Part of a small language model's weights.
Size: 11 layers, width 448, 7 heads of 64, MLP 1792 tanh GELU, vocabulary 13513, 32.6M parameters.
Architecture: LayerNorm before each block, rotary positions, attention and MLP in parallel.
MLP neurons of a small language model. Each row is named by its layer, matrix (up: input weights) and neuron, and shows model dimensions 330-425. Each number is 128 + 32 x the weight over its row's rms, rounded and kept within 0 to 255. Numbers have three digits each.
A block is one neuron, or neurons of one layer that tend to fire together. After each block is what it responds to, as a language model described it from the Wikipedia text at the highest values.

L4.up5:139113127126138183150122093108120214110103154087124172133126102096158146145143194126147156134161168131084104117111117118121189137161150096140180101118127183163068206104142088144110167204110141177123140178120086125106179178117089121151081095145156156142125138140130113156068147090135147141
L4.up50:128060142115167167109187064170143172158129152071172143130067128075157017146151082102167112140089186122144119134099139138103185098182146160142150068143187128128136208130126126147106097127097072163135175146104097180160127108109171093115180077104140131142105083143136116191093112099103161131
L4.up154:112089129110130146172125129113109150111098134123095175100085174169155211113111061100111167102115121112138119142154094087129129125099175158139216090129129217113122154080175128147117113090163085161093104198186084074130127133124143100108191113132133118128142101161139129142098126097120074173
L4.up377:129131183140123149139102132191134149152153181100134187128149101083163096123170113105136163145149160081111091169173201137128109113183109162116117079093175082123061134145092100140092140155120131134121115120183138155177134183128159077129100100121113070185133131139148143132063165108137131121
L4.up679:093109151157154133135156110113068149126173093141154138168177078140149176165127123075096129121119128129097145175167162150142113120117153152125146129142134109166113129143103168128100088095081124090175096096187153138118110165160192152121136106161100157081110125153160122098136154120130081091
L4.up1271:068178133139094169171123108136112135151132158070158151135137107088116129147095105138189165103126173149125138110123147148132135111186108110138150025168076093140118162121108101157084146109148138098116140078088113157144183145116112116153131126100136142147135166114100139141060150113144114097
L4.up1656:148077140148145148104102101058072124119128133137142123088108191142145124075147179107109127126149114078102081091127130134117090203148095169073142152150160102074108113105115147094102142087108158144174185137145164111149147160150137174178103102166156109080178152044135144161115135100114129087
L4.up1747:155159147117138166108174121120119141182040088082155138100117068095099136135096126156197072149112092074085134144091096105156162142137154170177138129107151097138104141141133146110164187118108122134105101179146076130107143171134121180142119119170195127179131079145140091175142106101149123125
Description: Final pieces completing country names or nationality adjectives, such as Ecuador-ian, Lat-via, Zimbab-we, United States, U.S.; occasionally table pipes in squad lists.

L4.up252:061131181126091105097085141143130133153205139128055116159104130113122086139096090119138138136120111166149136058142130097137103147110141090129116175139135117110195028172119133174110169155158152147155125107139183135148114103171100068084117161122129155100160140135093158102137064206053101114
L4.up438:113133112151071080101153087145139168130131111152131174107132120149137081074110151086141155151138157139074162150065196131095124142124131160122111117122098173123105151126187118148103119089131132119077092141124106139118116178156130075124191091098122139125113088127104123172120116150172154059
L4.up546:158200173117127216160079132105119119141090124145102162092086120099093125122194143152083124122094127123117146148155085090118170137118125121098077143162071104144105076177160116150105096155139084038108091108166138180095143146170101116169136127153128151098149149174125116180178166133071113130
L4.up745:054191104117119199087116093140134127090146148176122129078134170120140059099174072123109142153119136098117179144116135123153144118173112119100128170127092105066075095171172101200120155113120092091131156107114135169165128153110100136117087081132107154161169121149147161108151112139134067137
L4.up835:108074132141108090087100121163097056138109148130138037161160065094099097203146124142094152103158141082132112161156081139168119105153169103205134099093177134181138081128173176108176152148174119130098124112110132106124059101125142159130180158126142047139200115168089145166123143094129097136
L4.up1030:152120136058195143143099112108168135171104176080155061135106167137106081085099101193192142106084135161155134078127170117164153172095139116135130114112134199171114052092191156162160171143182056080138127130085085121062153205187110152140130153107164122106156158121099090080147144104143130036
L4.up1300:160095159161115168124138182154178128104180162067173112147079174113133141125112103164169130121173109161101149195082109115118125114128127115149086136080092139134089106163152181114085044134106089094127144078147184113063167181165135078120156137076131134095182099139191195148110144129114131158
L4.up1336:143135144171126156142153173105127206086076128120150130107172093090106150109148156162134144140145166108155140120111115126117117103121094120100181085097166086122119082149099066136215120115114102106106165111160127132114131062179131159110128060116143123139089101193147150206141087119152099156
Description: Line breaks that open the next list item or table row, right after infobox headings or table separator rows, plus paragraph-final periods before headings.

L2.up482:106145164111112167131132141151088085155147138163142147128132144104146087142087130124074095102182128139097090127088139147143124139135154086147171077082110158094115136100168132172152154202152157165165125111123070098154175166141051088161183105171182150161073162139114127124147079084154158138
Description: Ranking words like placed, place or took place; the final piece of multi-part names (States, Zealand, Peng-u-ins); and year digits after In or As of.

L2.up825:156066108185129133065164136106117066114148151175099141111151151154121137110110134126108094138101155134114165122091126168193102184115160120175104138090059119074129077071054191154194136172182119114180122138142180102108090159189133089111129150098169140112147099131134102131156165152112128096
Description: Sentence-final periods that close a paragraph right before a line break or new section heading, e.g. "...passes through the town." before ==Demographics==.

L8.up100:159068143139134077096152093064171146119118154139126141157153135139124126148099067153125108155140142117140110159080150111146138095093187128127131074069172068071143098134161088140115118181174143104145112138111121118111177118110113071122085181132162094104077109119105122110178086122122152140
L8.up232:112141203115085166140111138128148082145153170144116112063110158084154117178108096151128112117047112152061105172135161148061222125120100135143170126131096171105074135085142185147069087112134134088096114105091123078135153137151221146072095135137132168137153118100108138173076080080119159145
L8.up385:182133158157165128155138101109068115106186147107052132119148143046152124121090119107101183136115100088124115176085137110164133096148143114169179090150121122085167108165148086175102138106069089140070146170070127111104131129071157108113090102093148094163128145124136161054070180077133150172
L8.up504:130120136176083113115112159107126153136156118090155168088149111178192146129128099193162105095115141097104127104140185132149154158196141156200181119107146117122122112113067126166062108116135154083205091120054143110152160155122147067067130128134130098130087113135145179090119127112124087116
L8.up705:079137159115161122147118091131154162146136135156147107086137087123137067103124134138173184127095105121126137145084090132166121128122143180081126105148071115147097187149139054147129157104099097177165105138098086120132122156126110151107126094099130147152149066155079109131121124113137225134
L8.up876:118113217116135150123141166199151125082192077105114152130171157152111052154108089158118150120191121113097114145177081122101129078126124041173103149113191091106158078126109121140160069126152093127121136128093121108168137127146110115104156209144140136129120176106089125126115160132110106156
L8.up1557:124104163101120155168122134171205171097097065150144189099136190044133022176118082085144147129138166152118140105120130154081092069174177116138114099199106099099123082146077105173082093148154101090152138170127156143114140126167106141122092143135162127093092097181098138151094084235170131162
L8.up1599:132128136103134093142193161133155173136192102112096070158108127093133160209130108137097107212161167069175109062175099161118178129122122182112163114141179138137179145133154108089108138087158121149146154145052206122190100138088160118065133189113094110107138061197099131125121114060200174141
Description: Nationality adjectives or final word pieces of modifiers just before a person's role or title noun, e.g., Japanese politician, Swiss neurologist, Plenipotentiary Representative.